Weights of a small transformer language model.
Size: 8 layers, width 192, 6 heads of 32, vocabulary 4861, 5.42M parameters.
Training: a variant of Adam for these matrices, 112M tokens, 3431 steps.
MLP neurons of a small language model. Each row is named by its layer, matrix (down: output weights) and neuron, and shows model dimensions 16-143. Each number is 128 + 24 x the weight over its row's rms, rounded and kept within 0 to 255.
Before each neuron's rows, "raises" lists the tokens whose logits its output raises most directly, leaving later layers aside.

raises: "\".", "\",", "ican", ".\"", "ble"
L3.down762 [187 129 135 146  91 125 159 126 107 133 102 141 108 151 118  99 120 144 119 165 131 114 117 133 148 122 118 190 163 106 148 111 157 107 101 134 157 106 129 127 117 154 118 142 138 159 104 130 173 122 114 112 127  83 104 112 137 187 124 175 159 151 123 161 146 165 125  79 119 123  97 133 154 122 132 109 100 118 153 151 114 134 115 188 136 148 100 129 143 139 135 103 114 115 126 126 146  87 154 102 121 147 132 117 161 153 134 119 125 105 122 160 151 151 134 106 108 139 132 117  91 122 111  82 113  88 117 127]

raises: "ID", " by:", "us:", "alth", "ence,"
L3.down387 [124 124 116 121  60 132 127 135 109 103 111 152 134 142 117  62 137 108 126 150 143 156 203 117 157 102 131 147 160 158 135 129 125 131 168 126 139 123 132 120 122 114 135 108 115 107 143 111 134  97 160 171 127 136 146 106 112 150 122 154 103 139 152 139 170 127 125 106 142 120 106 172  84 119 121 147 128 139 113 151  95 140 107 120 125 183 151 148 133 146 127 158 145 134 150 126 125  76  83 143 146  94 132 119 111 145 107 108 161 115  83 101 164 135 104  92 107 135 128  89  73 152 144 120 130 123 105 161]

raises: " mi)", "ST)", " UTC+", " ft)", ");"
L3.down251 [135 168 163 121 170  83 147  85  95 162 174 130 130 166 150 125 139 118 126 108 134 115 142 122 119  99 127 115 143 159 148 132 176 137 122  97 118 105 143 129 156 110  99 141 124 151 132 129 131 102  87 132 111 128  88 157 124  96 131 125 133 143 119 141  90 117 147 163 137 110 112  97 130 102 154 103 124 132 157  99 140 123 166  81 147  75 129 116 169 103 132 109 124 125 135 129 123 115 132 101 115 155 143 111 106 121 163 164 161 114 144  99 157 150 102 131 124 145 120 165 168  99 133 142 182 158 109 120]

raises: " by:", "ity:", "'t", " medalist(s)", "abeth"
L3.down117 [ 96 130 133 146  78 178 179 160 123 102 152 145 128  97 111  91 123 132  82 161 112 125 207 137 121 142 134 146 134 152 106 116 138 122 119 139 160 160 119 122 163  99 122 161 177 110 127 124 105  90 148 178 128 138 165  90 107 133 126 152 111 135 151 157 150  94 104  99 139 150 133 147 104 120 119 150 120 124 111 124  86 106 122 155 162 138 137 137 158  91 137 127 126 132 161 141  83 110 115 132 120  91 132 182 147 168 136 125 151  94  99 102 148 102  78 115 129 109 122 121 106 144 155 103 107 129  97 148]

raises: "ruary", "emic", " career==", "s==", "eration"
L3.down463 [172 161 159 130 121 112 104 142 124 138  86 151  98 177 133 124 136 142 108 177 140 112 189 120 164 132  99 187 119 136 128 106 163 168 127  86 134  93 127 107 108 103 128 116 158 127 150 136 144 132 117 103 126 131  88 134 139 168 113 166 202 167 137 171 153 139 115 102 122 140  95 167 124  97 103 108 106 129 166 144 129 117 136  99 111 161 152 149 133 106 153 120 128  92 121 133 154  83  96  78 177 169 138 144 153 125 124 149 149 137 119 101 109 134 111  97 100  90 111 103  95 147 128 167 111 149 144 149]

raises: "ively", "ible", "ently", "ous", "ael"
L3.down138 [145 140 144 140 115 131 120 178 137 115 124  88 159 105 111 133 138 157  86 170 124  86 123 167 143 148 108 103 155 150 117 114 130 135  99 157 131 109 154 106 128 130 162 169 144 128 151 133 132 136 155 108 139 124 146 118 133 164 126 106 149 141 136 139 143 161 164 122 125 115 118 119 130 125  97 105 142 142 133 112 128 106 153 134 101 140 156 106 109 111 170 128 122 127 127 117 134  90 136 109 174 140  69 162 156  98 116 131 110 135 105 132 107 123 105 152 152  74  84  98 130 109 131 155 109 151 135 174]

raises: ");", "ST)", " UTC+", " mi)", " ft)"
L3.down262 [140 139 151  99 141 110 142 119 109 112 106 104  82 152 118 128 137 101 148  82 153 146 118 126 158  95 123  96 137 126 123 149 139 141 167 144  97 140 121 163 114 172 108 113 125 107 175 133 140 125  90 120 126 167 129 157  96  61 153 164  88 137 128 136 109 105 118 138 140 114 153 119 140 130 165 117 113 117 129 121 166 137 139  66 129 117 123 136 106 121 167  84 104 145  94 139  97 130 162 145 128 129 109 158 142  92 137 165 162 152 154 163 109  74 116 141 155  91  94 129 157  84 134 127 150 145 114 111]

raises: "erous", "ently", "by", "itive", "ittle"
L3.down81 [143 134  79 149  85 151 110 151 115 117 142 119 115 140 103 104 124 134 143 114 115 149 153 156 130 118 125 134 141 138 128 103 129 121 163 104 132 149  94 138 129 158 115  91  99 102 118 109 157 114 166 156 152 112 186 118 116 152  92 157 108 119 104 148 111 151 100 121 123 144 127 173 136 124 121 146  91 179  88 137 142 177 108 152 105 134 128 147  69 178  94 137 125 130 123 133 116 146 144 107 146  98 111 117  83 150 114  90 143 135 123 146 114  78 116 132 140 138 119 148  74 140 108 109 175 153 151 148]